From a checkpoint of a small transformer trained on Wikipedia: untied embeddings.
MLP neurons of a small language model. Each row is named by its layer, matrix (up: input weights) and neuron, and shows model dimensions 0-191. Each number is 128 + 32 x the weight over its row's rms, rounded and kept within 0 to 255. Numbers have three digits each.
Before each neuron's rows, "fires on" lists the tokens most often at its 100 highest values on Wikipedia text that the model never trained on. A number after a token or word is its count.

fires on: "k" 29, "ox" 11, "y" 11, "ck" 11, "t" 7
L6.up341:112102123178086190137118099188126173073154130114091090097094046142152136096081120181147167151070104162092077165190133181205130131171090059085140126128167089102142094108115099119173117197126122127120093120071121175130166083170114120103134162109134137186131141111048089175105137111139066143118124104110157133156141140097112150157186158156110166150071109136141117078130122101134153079186151169085095135099117145113094126151168077088117164152156150163098139121176135132134137153131149151168141072174137132101163126100099123140093084122128144112175161131129122155087161064134129137

fires on: " born" 15, " ro" 13, " Bro" 12, "ro" 9, "ing" 8, "e" 8
L3.up22:110095173099152086102123155115181104119152132095138111154114136155188104103116191177111119144163131084161154137142189086204193147116160159145100106116130088121127096147143132088132151183167126177089080106131119131122081165101110082130115107141137106131102083144105062109150125177137122121193145079072086069126154174111118148211117076124106140120110118106148111122146123191068170194134115140165090134110119125203133097122101157174107120058083171101141143118128179101108111097078111108162135085142127148063153123137130083179189167123165100158155127141109146135071138185118134108

fires on: "i" 22, "ol" 11, " inv" 10, " s" 8, "ic" 6, "g" 5
L7.up347:143169125158094139095156100103056110142105099135176141095123115130158124119123129159112163140079128151117159122130128091064088175177120143173132103111078183126171146077172133080106154152131172137044145148104099112099076100144144144134116207112077115149152136134162094121156133096118150161100110158061143080096056083133104171143099147103136155136144081135185089113145111153158134090150156089058142129191166180139126212145118098094127145157115110124062102058124140086123144153177140082112138135142114144131140142137114197144177103157170166143170161172162125166072126092164132094

fires on: "ol" 69, "ro" 10, "ed" 6, "ic" 5
L6.up95:104119111128107117117095111122135133191191095165113162079193094122149142122124123083150134050123111134138132116103181124174131183139133199140049161131073116136174087167029126093130066156097126107107160180117112151102147155173153118140158146137145097150162126110146111181133064103071105120167099147116079093129099066080100121115136172206167190080078049112199101162154083158093109138157123146117109141118116098157076134095122141138075156096092127113120129131127135102107138142121139175119161110151128130139143100135141161178120175120169115120195164142116106155107116143131097093

fires on: "en" 27, " of" 14, " Car" 9, " Val" 5
L3.up180:129188127129133188160135133122109126159197122107161112144210117125152165155110132185113143096129080135110084141122132092103103190079123042133161148115146128040114102054147111137067176144148130107165161153152122112110172110176103157119145118149104098129132084191177177120124126074210119159125118080126139120154082086084116101142129161157094141105131118129124145099128131134104092075111198172115164154164146131135154081100123106207168103101135126121096115127048138104120145131134095142139121101162190143096129162150211118134135118095136112105114134091179159127073175121110081093

fires on: "ist" 16, "ass" 14, "it" 11, "le" 9, "o" 7, "et" 6
L7.up132:145114165154107140170077137147106172208157198159137089143177107158110181126149150123089101140093107150096125084112143136175153085128070142075114103138168172051087088061114123071150133161168166143123168122117109195072196186186112116080127154106154141082142147178099084162087143097107120155161172099115091121155147111105162151158076166111147149128099128143129118107143150086114172101148163120143147142132110073044114166152133135139123124157162138119087172151109151121112136104113130095135112112084059092094149171180086105115134106131144141109145141128113113040153151149125162171

fires on: "p" 22, "on" 17, "ow" 7, "ell" 6
L3.up4:053098186166128157150157162107066120106160124109150107104126089188119154126160093117143093181064073128120156109128122125170138111046113120165159164077158097095149176159122143109154116137112090091158104105119107128061090075134127160152116152147125142170144121107037088148163088126159054132157113115136104104096151154118150150149162162127156118127110191074107137136148115132087119129088110148090056163115177071132166141164132050095134109105119061099122128143138133184139107142167152156165155147120165146156149085152062156157090147152089179102126099109174115156175126166157132170

fires on: " re" 23, "ro" 20, "le" 15, " rece" 7, " le" 5, "it" 4
L7.up322:140132050155097113151108140136089155119119099142130107131095145146062110168114127143115129065102137060095090100156146116069168074154167145149089107105096103140072118132071167105163171133084104158087149121120075133118163158183159116075162132130129182097107051141162116118158166124114129113136147078150128158136135123099095151200089143134119121080193138141104149175130098141083102119129120139191115149100108102116104119170204144164130125134082158115159124157196168127144130168130153098104130117120094139118119181160138115182117063196186072156109166118178098141147123134109194055

fires on: "ly" 36, "k" 18, "ise" 7, "ide" 6, "te" 5
L3.up226:105076133104123107153147132176087103195139127084143150108084141134132163109085173179131082158134154133155149158135164154097121164138138119111140192121135131113177109125147075150113181160103036122074145094166116104162099136122073074101112151124127122110114136137151200077094067228111106104069102125051112091134163130112169126142153124158135133181132189100097130086175135148129153146138094162095076166141130116110091131068122110112099128138160134170073123111102130106111139075147166122131145132099117097063161150199186206141134133086079126160126098140165093139147157102145157123

fires on: "o" 15, "h" 14, "ut" 12, "et" 11, "ist" 4, "op" 4
L7.up213:147084147147108110168100143081104133123158142166170137197185189153105175073148188118093124131137135143192073091155117123155155094119075121177078114117080142105086135101126166111182117073109147176174113171180100155115148140123113132134142126102240127185137123128078091178172121102117137152144137118130132118060145081108074124125130119128138100202162135093052091110111117129105116093153085142109129105145109080121171133165106119158104119186153130142154133080106098132158185175128119136160075059138080141195137131099076094122114120172108115114160099123114094102156159138114140102

fires on: "us" 27, "ies" 20, "s" 10, "re" 5
L3.up15:115194165089110057122181099165103111174110175141142095182094127111203109112165202167092032127161060089119116148103157133142070185150113145153144148126115109116092188143151123125114106134167145188105122131121089147154147145112122093109150136150136149152173112104119129092079140177110083126152151106087130122148185157160135145124147226160088135164137144109136052155094104132113133129123096093149132163130117126144074138139076108212105154098154153115126132144096101121083073147128175109108148153124110131107143115155162099076160112088135085071094127142104158092139088191090144143

fires on: "o" 21, "v" 13, "ec" 13, "ro" 12
L7.up235:156119127119108110093119153120147123125053152170101064139155088118084157139143129152168172066133155142126161082161158095101137110095185169111090087185092162101142093142142105110154120075120177126149116128177140167104151152136135073097193160104145124142165112127103088119141106083146105190183115088079168137139110097107112208132188137155074140114127083114135102128177139113121086153135094082167104092093106139141136102107141079166106168094095142196135102111137109124119127173159157112146110122131071159082226140159151053130171081113135077099211153139118132131149132122158161171

fires on: "-" 23, "he" 14, " " 14, " It" 8, " She" 7
L3.up291:094209117142129160119087178132185102138163194056103118116112118149204121135161134173162097141159082145079093080118148128166119204119163105119106129134120143148104108101090136120149137135125138178093166162152094160164119183143154095105103147130036144122140134079125147119137121187128124148089141142137167166085169168165151065171115102144100160106163108139068064089147165149075097156128114152144160103127122069112073122116114098153130117145130067177136123159131141081079083094163193110121121152154125130100122104147076108088131179088161105163185084084149167115121161128105114097

fires on: "e" 31, "re" 15, "w" 4, "le" 4
L6.up339:113087140050153137114102156193109128179132138160132139158153079098146119143162138107126110127117158132127187131206152136097091150141175125135128129176135124098100130115103189125115153146137149183155102111147144157143106184157064185107109104107060139097119112162154117137134073175072113138098166086060109076125146126150092118089144099125122075077056109151196107177136103153106108038118109117111178087105195086144129163184169171132146169148106106131147169153141138148166139068090112128085089130114058093142188127085124165155106114141091128179136155094150128098123164131127114119

fires on: "6" 22, "7" 20, "th" 5, "alf" 4
L7.up325:121143136137146145178108110121104162183122180121124128134053166180186156154111126129082115111078113156117092110103067113165138155146087117108144050130177113111094157091152160099132152177167129130140178191156130147155088094104122142108137210058165136183109129129130118116135108158168144186076077157096081073104095165140149146109112145114086163124136115138181090061158127165154106129128141170176113159090129133142085124161206124113122105112117157096131139163088166088118134170105177137100093052137179077152114154115082136148096147131101096139124100054127169112157137165122171089

fires on: " a" 67, "A" 9, "a" 5, " A" 5, " gu" 4, "ru" 4
L7.up242:151109154105079187120146192134150087153181127177070112124141126133096185096201133137157125114044129189091159069130053158125081174086117121128128141144080127169079125140127132181115186074130075115051134172120147169103170103191116120099099164137108148158176091116082131098074084125130140105152091133198069149175144088128069091101086147141149089109067126096151139175161102148144056155159145106145150098140139106173124148162152108130143105143171144095081143107184122111123131133119132135136138126131107107137120114116084125160073157151127128141106153126097132149097156099169095150

fires on: "e" 43, "ree" 8, "se" 6, "^{" 5
L6.up50:089122160057121118139121145130116117142104174121100128138103113054126171175108143142135143159125147130153155094123149087142114085131147147133121148139098169131121131112122114087159144177182133110134133106091131128095163155143125125132097135147106120122120043085191129082117098128089202136142091132110108174125085139105128110177072131123099048112157099199195123114134104152127145183112110192134124192137058125147136166212121115161174118161038066143148128226139091131152111131097169157126094162071113139133107114189149152144114100102121117049134177099123169105180109161114117119

fires on: "er" 29, "et" 12, "it" 11, " dr" 9, "ist" 8, "ae" 5
L6.up155:146082125108146124160129092147125197124113196193115073121119178150130135150147132134085097122115101177120151118124160175175191169118155109146026130163137105116123092065064110154126147129117096176137127110146122149068109146118106076072107105122131093116154093103106160162094154138124113135130108077109110120122162069073097150132124094133144159116094169190128101107161108159142107076191108106130184108125161111069158178146152150104156073134168152138123145100178145195110111134117146099097127101162096133153224123163105115183201079137091114171086146116094102139163099140124120161

fires on: "duct" 14, "g" 12, "i" 9, "as" 8, "am" 7
L6.up216:121164092153107145126124184078123143169160092133116057122145124172176136147110204147142100050061132135189169112114201096077138103173155139098123081152082086154106099118141165096105136080123147144063123111134083126138140137172069168105121167144092138037086101188111134177085137154126099144146150128110158122123085094138131169108151117132193183218134095113122180098143088114117074077160146118111089136155137157105089125165146128119114148135097195133153151101114106163124114137100109096092113148094121122120086165178100122134160131169144127199140124160180140115174119141111139135

fires on: "ol" 20, " ro" 12, "e" 11, "ro" 10
L6.up379:148110095125174168113091138118108138180117144113176127164093156156095112168130122152096137092076169119114085108172119116119167148181120107134106083193109135126149087154123137095151138102112134154056175161112101052136172127187138085177145097156137142143168140146149103216131092081164228188116129133075152104092118141119156136141060174140105161094150076127119142112157112129113106138121158158130101176138077139167129152147100073138098166122104176154199121032148138124161158139114134070110138115123131059065086114136187168135168132085101089113133135121139138110160106145111121106

fires on: " r" 71, "o" 11, "r" 9
L7.up336:121138110146193114175108134126166194170081159137108102100157130135139156148146122136120168141140108119091144157181126116137116088115174203104146137142063177123128167125134128128145130092149096140071119110118110165126163084183140115104107166165093146114195133108143110122140088139101186072136180201121134133168159091098130152159117085154077122100122047129167144151079123146109091138105067128103143168127099165094116105073131111088164206099105133067114144148168159152117066061102137108077138128201093108069153106149151103086163141082193126075107096134133097153142171134158129166

fires on: "ity" 26, "ov" 22, " City" 10, " Gre" 8, "i" 7, "ution" 5
L3.up181:084145131121203153155172110152146143121209106160087102131081150172149167111098198109130082168180097117085096196128226140077123139136158120125083125161135060127106150106153146148121137116126121163168148071150156152099112064130135134132064169126112127144146112163136145107056133082124116085106067165085158110096150121123139128157176105143154122053106145043099132105137090123084084122107131121128113132160142136112133141153133075151133112153176118112196114152150172168142096158136135087164114178051144138095096150128149143101124099116174159112110157105093136145063119127170104171

fires on: "i" 44, "is" 9, "a" 7, "es" 7, "y" 4
L7.up23:109089113141231170193103118109066142159125169066173125168140137176169178197154239166124123066150126131123134129150215139116105145128109143126111124079144121145107172128155160146167120105058142107159104082141119169147208114161134133145086119107131136091138081145068198163116110208096156069117116125104119127104109082103117103053147149155091179138123121105137118135128101118117118140120060136072103132154088135118141106172102099116079125104141128140106125160108158152128123128141110122095047083138117129128191143127113138145148122100124128085123072092157131129133122128135142108

fires on: "or" 20, "el" 11, "ess" 9, "ic" 8, "e" 6, "le" 6
L3.up236:153144123136145083128114095102120092083140173138114083104094154185110129071101133204131115119123089093106134085096140105149162075139076143146156118179112110137103125138176115136104161184169082135175098156211121121123129123168075126178155098119135155173162059150143136107073187077152186102165102152119169128115108155155023125144098155141176140093113124138081095142095083101168122126123105109097059145115136104121198091154184136127164084096126150160146129105083095200141142116133133136145130105139134139163088086163158159143197113162125143138150140100084156074155116132136091076

fires on: "ar" 25, "el" 14, "ter" 13, "l" 10, "av" 5, "3" 5
L7.up45:104141120110084097181155110089117079099080120097153140186090169168126099084108098181142116170143119188142119131100109084156130103103101133139160115141188051122112129127126190134127109125102143185155127152102159110175108111194112114115192131159159111127103137140078195156185128107094124142188120134125142178059124153124142088173131162110107133105080102115142118106089077132102133108170113121150113125114076197182135134132112172111133151165094107110163151110151138103064083218155155086100092120183151078105139106112080098140212109097125135146061166148125164111162127105088136101

fires on: "us" 17, "8" 15, "3" 10, "7" 9, "s" 6, " career" 5
L6.up149:118195090125107173156108095123068149136112091088115125115068101164128125166122112181078125168071176094116180102107119106099158098123172130145096156167138127168100062127135145130101095137121155173109131134120134143221133164159077158095131141203145094153147084114091169095082109147128090151069149119094105102159187134103140122136136049160151134135128102138108103098103137185106098119160192128151138082148093166197125128097143129151173169165149117135149135174129157139076111167093106070131070108096145164139140156146140092123146109123121165122099096151167133075188119052083182139

fires on: " h" 63, "|" 6, "o" 6, "h" 4, " P" 4
L7.up97:130104058175108174159125127082054146107139075114169061175128122099207153103172100060089125141130161124172159086173151121187113119120139052079118063115129128147141183101110193127118116147124109156089096166116134100179123186137083086147130092093159191092075098136133161087140211125152131100125146180098151130157086155150133142139120097154152145154142112086184090187140164088155123126120074140171122112115118093101130138119117116143158120130115136111168158159136143115163136201122112153098125070145155158146122072120145106153089054154108138110178126123132110141145145133073153127

fires on: "/" 34, "." 12, " /" 10, " and" 9, " or" 8, "," 7
L6.up174:179123118123123116160119150143092140132095159148090168118117101120139137070110186144077109145102176190167149137164218147202195086131135093104145060116142133136084094129081084148144161143074162166149119181075111096153147131146146118149178143093070119143132070188150136098097182089084090131151098164157091126109173143144090149160125168097136141115100164080123149143142112124132098128127118095141128121157119130101126158077089078164181180132148167108117115120130186054081149085149126128066118131115110130174152111150144109140072162154157061116157124154174101104097156123088058150

fires on: " a" 38, " h" 32, " gu" 9, "ec" 4, "c" 4
L6.up202:115080124137052097129135107102165118102123095134094092184184099131115151167138176145112138132162146170167175085087133138122117133059026164165163102138104145131095143127109123135152162132165118161117127207135110141124100126181075118141100137113186157136164151140068121182140105104120173120165114111099154119100099179135145148067103105142153120146162150107137099105133100176138137117154209085103112186107170091121182117101146124125106151174134140084094162093156166063123108149165097173181126097126138114130141081121052112158098158170110161189133090110163152176078172072112101130

fires on: " dec" 46, " ro" 28, " Bro" 10
L3.up205:097046119120130130132096126127082079126140139133157132126139202184180120096076131181120143156119173108103155073144124096163112140108138169227155106099125164150164143088075088123160133109051146143079129138101152135129086123160160162182103107098119105146241158090116069147144104130130111139199114140113140146130143091161126105162123178162111073118128112125166151136158085107145084138056097101147174182125127119161126119106107157105098140151097140146137157108134101099049134101114131092095193122102077158119087124167165084119075182152139140150124132073114162149123089120110105150

fires on: "d" 24, "qu" 9, "ud" 8, "red" 7, "od" 6, "ac" 6
L7.up312:113208126122144101110132122148125140095105133099113097150100132160176132082132214143119106135118148153121157137159118128098107089062106126159151074100089099102158089132114061115120120164145168140149147117183146120212080118121145111144151164135117147075106156093092122122165117130120116089141158131133110189093120086111116198088196136124113066181127124177166082071089100124181165132173093052151124123138176164100164051116172122143157173096084149113095133121130110140209122170122109127120171109106119132096096105141157137144146174141055127125116172127159162177119059182132126144

fires on: "am" 48, "erm" 9, "m" 9, " im" 8, "ess" 6, "em" 5
L6.up365:154154176103071093127122095103145116120139156080079143087108172165118115100151113128132073142135131113136098118128078145133108130135096144165166080092160199163126146189137098149158120071093157137139143161132109094071168156140140122143097141122154054118121136124093093123166119122115093079150109179126092104077135146174069127109082174078158143147135123067101119174121128147119143094128164076112129076079193164042112058110176129170122161210129186099115145144153113153200104158204113142114088075118132137111096121092144164125142169149129130084165175149145184148103112156118099141

fires on: "res" 36, "re" 35, "r" 5, "enn" 4
L6.up161:124161143120108148103114139115132167168101102072078062120127119087228135093105118161115182154118158102131145133107125132101127144118131152162152119062071142117162159150145116076082119099078118117071176169145102186121116169115156089053124109119136151148107135108162120066139136081137145119123126130141143135161163168114097169149117137151126121069130146133090138154136135159084074174101135115113131157071130125151132158182162190176067180158101191118114190123095083109147175097153105134104073094135211120083127150162160142123176090152132168125088143175196156138124095147137078076

fires on: "s" 16, "as" 16, " is" 7, "ess" 6, "7" 6, "th" 6
L6.up160:153212174088118115116102109140136136133116189107121059142169123125112160097110144120093149135093114102159135104213113091152108093108152127172129125144085185076103131099159135148091179110172178113099137138115177129134142082125105110084177121113165152137151099139096132148051113130148113186092129109107140101107187156129097119142154144155147140099100135157088162116027109157109139140165112152111136133122133116112128081177155099128127165145122052079146123126096151149099156144125155113187103081204138121180162122106130163147045171180132084148082105098148151068198178127088139088

fires on: " Ar" 38, "r" 18, "re" 11, "am" 7, "h" 4
L7.up237:150166081077169064130114134124145125162086134077149149104097184109142142138207151121169117081110164149148129095180127159146131161113126144188132124096156118073140135123117119075128145108098170090120110172157115096077069177073150090095113154133155053126105101091105183097096118107108089106131093106077164126145158107121106122100136085120205127176107122154117116120083097134152155101105136086130140107096119190140133148126121167134121170127050127113203149144050202149156073093175149142121136151170130155141153112130129162181161156095115135109068167184143159117166112083168106095

fires on: "el" 19, "le" 14, "at" 14, " occ" 11, "ent" 9, "om" 6
L3.up74:158117121170084115118121153114110075174111172133160165109094085112142134147149128139141073100066181092093114149139162188136200116164117103129095137125130078107101150173091111103191130142140140146077118195132160160114149132160145126079121142078163164114103065123181138135162174134088194144129128113097129120099118132132118107148120128180139162116130136097162122167173128125083134135158120110196015108067166137149114138163120070167154104126067082166191152127138156100179125111092087136148135106160192166112099132090083180101106127105106155152120171133107159111117165093156090058

fires on: " of" 15, "en" 14, " Bl" 11, "ot" 10, "ri" 8, "es" 7
L3.up341:141105116096146151188157146111130168144134138139125123187110127117104093163115078113215183147104126122101176113122070074198090158101126090155166132135142142110116067127126081109090154164127097099107080141172123131179162153120146126170145139128100111097170099125172120148112111122157144146200095126096102175081142137102143102139088103136052151073121159146144158151122113102124107149122131135154168116154193120097207110138167160166179164182122103142191086161108131151125059119097097143061089158178095127102076100177166181122131103112094098104130135117058099110115135071173102092

fires on: "er" 21, " re" 20, " and" 11, " who" 6, "e" 4, "an" 4
L7.up141:108146190107125084154098136133122160119136164141109155092056173106102175157150130113158153073098163142125195137176122099155053071198098128173106148143124087140132112120180088123069129154169105101120173134109145147116104114122079135081113067137171119091095103134144126163092113121105110141125107103119130121195133137094145122144157146133138087080164137173130098163135071074122136152237150103108130121117101083090138111148118154162114142139097152124121147096185043089119092106127132178103131174133141123172128142125128111181154103125125144061168108112091081129248141145125163106

fires on: " tr" 37, " Tr" 21, " dr" 13, " Br" 10, "r" 10
L6.up150:137092125128179167112101084138123120134098185116172090110135094180176153129089175167147127121154114143116098101158168102172143045132128131110102097083103108138066103128126138143092135122132184163094079129124100101151127106137122142079087160118133116130159132089154166115123098134111150126159111177080221122186119082164193118120149093186106117128054075081140132139154100157158079135058125114158190111126145173109148170106182100095158094176118100088139184204141146153060125112132125121119125099150118142106140123148146124104088141099147151117167155196164184096140122063086137181

fires on: "ent" 28, "os" 10, "om" 9, "im" 4, "ov" 4, "ess" 4
L7.up5:180150083155079108120203150183119156108077171088149144135084117132137141151138184103123106131118201121168141142148155148097117133112083153162075148080113093134139191074144104159146111177167161101107132130108088140150078157125148074123161193107083157152123108113164115116139107080110125114090123091183057103095168091167134117167101130174122084064141119099168148118152124132087120141153168129068147158142180148117185076059119127187184114137108141144108163136057118091165082112158142098178141082120108100135066116156061126110118154181151159110134111161086153095143120130128111125

fires on: " " 92, "s" 5
L3.up363:070132180130107134146100106126144236139167150149117159106124158142182189093140110111095108112136106098075147164128169097164166187138149137163097126162130129109128075104085118123084093148089161128146125135151100112110100130113054097084093188120092072144153150118136117120141104165165128140139090114119149118073073156145150157167118094140133155125151117104140128102208073052098097137149185168085093147132101194127127140062080126146125152177174126115120196114100141056106165096140098104141129158122117171127089139172139118101164187085152134093157092089164127130099165194115122106

fires on: " c" 26, " t" 19, " rec" 8, " s" 8, "-" 7, "T" 7
L7.up342:053159129171093081122164101149126143144125157091065163108152006171145137125124086184067137115113094123173085120150165101130142151107115119117155103133125144173117099051053161139117137094094135138169110120116139143136126192100124128170114104113101136131094141152080111138133158127070144116115129155114141141133149114110120167076081169108164099115134167131123109057165078154153144184115104161148104152159084112147098158117145094144180135112080165121122129178123125124135132143128173153150103106148078125112128090094113070153134189176100111180109119072152184096117057152221119087

fires on: "b" 29, "." 9, "an" 7, " Ab" 7, "ur" 6
L7.up147:138127137168129165118083089099103162143106140171147146145156093085105109080081122124189099131164088125141151071149134180159107145082140151096132158169140134186141165119146118082102108147098143131130129131144132064152199105139132092132145137106107093117095167180150111162176097099144093152159165099152151111109121136112099081060115130149104161146167183049150126111090122166086059118094107185111091139106142123118139145099094169126120111154134185084061182125134133116094151046105185116177132076090190103076180145108139085149112072149123083095107095081198161121130114116158138167

fires on: " |" 49, " /" 13, " " 12, "–" 11, "/" 10
L3.up78:093133128207101111122156124200149091119136196139130115133057139164109129095143139138062105145122145151171077143193198168144106147128145112163156107193105108117161130101114082128158105096071145165122128111113102132129143096146134067177182122169134121054143115180129153110132088094127178145113118118156138113100171121145155128092116051098110155100167161112072172131110143161065146089079118114175092117136188098112125121138136068128165112135117146116183128140110095149072098099156146113110138127143135095172142105137095100203107144110055095171158101087129095142174120049156161156

fires on: "St" 12, "v" 11, "ist" 8, "ass" 8, "it" 7, "s" 7
L6.up65:140154150168134113138145120038148116118122123205104103103167103103126149103123117139158157142032151123189122092127097114103150084062134142148129103116159157140179113126139109122145166177169164177090106146137153153085142150106093135129079129120082128154161076071087041140097192147072135142151147110132122159118099116139117109179090116156175123107040174113155108109140105157097139158182177095163142117115100157179122173109106164150131112131181146122094135111096113170144153111141142121114169182159069128153161098158166116117102113155156202113123139107150106047113113156077183086

fires on: "or" 20, "ist" 9, "B" 9, " M" 9, "it" 6, " |\n" 6
L7.up295:099124103158152140158142127104097113047132116136116187053115153154092111178144106070176107147162119100138143107165091093108142076077170119173093159092148121129120127132163090107081167204107181144075135132054146104156150163124158079102138164125174111072152078139134145094174078138143111133206130087086163168170088139082136115107135115141182091154055160109112132135120162137083096085191154120120145100087127160129126125109073162170097150124129115135139129140164121129087078141121141152166164121088143138152161130113157060127146108191120115127186148114135191071158152127093145159

fires on: " " 37, "k" 29, "g" 11
L7.up62:147117123114156090140151155116110072146146155168163133131182106104174152156117230109135103136113069161103070115163098072131053099156165160135083101161120120167161081082122125124106127145141179114114169103089054139161121127116109130132101105188077090121135141168115133114080139127178088120138124155163112148099143116123147149158170107153166123094076151091178096056104111105154115154196117149080156158167110132133131127170142094170165137108131164166123140109097099089141107044149122080167144158164072115140174122132154091142123132092110100146145125172170136134144192026148104164

fires on: " Japan" 21, " Europe" 9, " Germany" 8, " German" 7, " India" 6, " Afric" 6
L3.up203:144185098116132171147118090096157078059154122169148076129090129185094148162144143100121184092088086146095094141148159127105094131128128156124123138097106150054132026122112142116167152119110138119137146108147160177139138131079160145156118147133200145152143110123127169088141097118124121187127143124117104101156134157086124096110078101155207106194107101172163102127124112075110132156100130176100150159143123127155110106134113103178104182210103110131080113166163095055141157092145156152129168059063112132126136140159093118118114157116070169163149144142162141059133172096077084166

fires on: "y" 31, "on" 10, "ov" 8, "i" 7, "ool" 5, " also" 5
L6.up194:095184109156134179129143130118214153121141090092142083133109138164128163128149175123158136104166148189106108179178142131174138113095081095117123111182156071115106156087125110112145126107079097075137106086091090185086131140056129126117096142113126143131143056101083133206147088140158108073119079068130149078135166120104133121151110112140119130150130094118159094143135110171155119141145100142105110213157121161092122116137000085122172117147133090125132185156129158140158102097164141154097090176129141079129110143082141148157124080107091186127145116137177144158144111100097143142

fires on: "u" 26, "W" 16, "ican" 10, "are" 5, "ur" 4
L6.up219:101120124074095122108133108094163105133151062143146136176105163174104114178175158129157039161133164145130037163202130088110134136081142140155133069145037091091121129097113136147132144156187093120095206108098153139106113185132065115109077115171176099117131074092148169131148158136110125113123169116113178083070123140090111123143169140161130113103114084141112145145139114138126103116102150133132145096125084176089142156143109087124125074164130205106063139201155161119120069103102154118154114118140173121111126126085149176126106164173130207147105150132128119104152157120133146104

fires on: "ou" 18, " ev" 17, " dec" 16, "-" 9, "ev" 5
L3.up246:157114123169118143135131133125108156134206185090200124177153116105119144125117143181090138141151153119151131126087120118039105096125132116159140129121136181112156077162146139149134127110109177074139171155065103076107124108152144071150128089166126065166099166088133077101089129076212139153128176120097157107131181086081094137147152195176141094083118107128148104125137119083157131127087146144129074150108087152112072108129161107140129133155112152143163106038171208061093163146110153167116101142122115138127066085132201093159129100124124104150118163147148142129096139128126086173

fires on: "am" 18, "ig" 16, "i" 16, "im" 11, "ax" 6, "m" 4
L7.up329:154165134111125133159101090079135108154102196113178147181118190154142140058144183199132173121086157132094160065170140168068129114124134123134096111129123174143091156075150115098122175089142156113115190174100096087155201124154128119065110150179139151067111162107082111157155052130118128135126145210090085074165114137164159124130124147077128118108128147106090138082098146099127149063147143090087123081109145135121070086188128129146122062111089118140034149155146151168177126097117105137137125162130159171134102161117120102155107110127137103122120150117142120160168128126169131123

fires on: " re" 35, "e" 12, "d" 10, "se" 8, "ro" 5
L6.up90:161174151088116131125107108141088089099060112166112084116147102099102179166168115135096169072109138129113092136165140116103125100154125141139114131204143095138124066161180202135148155123150134160112129193125127089115171117109084102096093152125126133103112132143157111095099135122122159131097081086138204115153115082144134141178144151136164139102114086184160130072145059160115089137122130138133132140122130119154082115202125234183133143098089143144168070155150119118114138168099134188107145119134146068103049123107135065166166083115138162135175198077123144114155150135135146064

fires on: " con" 31, " inv" 17, " s" 13, " S" 6, "in" 4
L6.up313:101094122192040152100165089110124148104121140168161120178155113082101168184134104083118127101063138187156089062145111097084121111080167111121105148107130162148108083185191121150194126150108191101134148131141156140123068125141158099086119180128135108110109087143100093097148064076167175127173118123133198080155071104133106180060152170170199117118099152139130098185121079140116134160159112130131156120144155165100120144098092146112152155115114135082098133161134177080147148150166142084121121114173148142159131083122161106067163167122106124119149149144128150124149130085099148085

fires on: " it" 39, " att" 29, "eed" 14, "ength" 5
L3.up143:155134165174050086123197157123133151113103126127173129100104131067155162149117140102089169089117112152116159105135140120138064082089085109107130150126139108136099151131148120125090112167115151120108128122135106205099166125175115166103166105111121157096131082105199148170170218144129192149091121142096109155133090114157026147121070123115146156137120114096081098108126062182150140082158088096133141109149102112128132202136103074199204120157128119145107170109190159113138130080135136115149111106120088185090154099114100070107148185147126139118094123160170164102145109123145105158

fires on: " as" 47, " dec" 23, " became" 14, " consid" 8
L3.up124:132093136160069120144110040123210119117152146141157170122099121107191159097136095183144154167134147126142137107165121161133147104129114187143105159182117124085164108125155115086125148085076124133061098169172159201094071121165086120139086124184143095090111133131139116131095150091118116116097127100175135157043134139179092115150126125157109113197196148122132055139129110142123107095103076132099144122148164172163075098117144117122131109177144107144128115153197107087119108077112133141162131173038149161143115112126129139129111198082133157141047149148095116099112088140140143091

fires on: " " 99
L6.up93:119093107163125082108079138156180123144127146100134178164151123199118079160160178129093097062148151080126137129138153153174123107144202081125163110125126091107113100108116099153076086126123144142119110067077074118100110170147184149130104123121134138080155227094056118155083131134117159119202118161151140124140102123108125130113066120139101116119169152131114094061177055078138160170177186132133081160137113176134127129134113116163172209095121157101128157148148072076176099158169115118142151156150139118121119098112197115144108135069135100138131133076128110110136119086156150104

fires on: "ur" 17, "b" 15, ")" 15, "ar" 12, "h" 10, "i" 8
L6.up14:162155152061095140156125117092095118093135088140123122122112116122133123155150058147120135135137143125114137136155172176115119209093155157079077144170162124132153148110156157156109094102161089112138142133151107096087110094178084147120131022143079140140142133146148177093148112170125107072097155048162139149125151176109138081070141113182110121123196180113089065104168120162110158093076127156145084173163139045151150186195066155135114121160152139159111122148122145081101122106130136136119123142138125087076129114091075141133134156070128136107129108131195121132151137154126191195

fires on: "is" 40, "1" 17, "3" 5, "az" 5, "it" 4
L6.up165:105133059121087144119064074139193128126130090130113169152085104122118131133126174143135168120065105131191056060144128156106149140146086139178123130090117107084106175165133126173070075192133147137099165106098134140125108147164115163189135140141101162122109136119116172101099102115122107103214150138106144099103168118134072160097111165133132067121127112127156049117132148112059155126139142113141127094148102129214129101133104105110163157165156086109124193150103150114101176158140162121102099162172180125159121061096130134137183170110141167071144172130135103121152110181082107077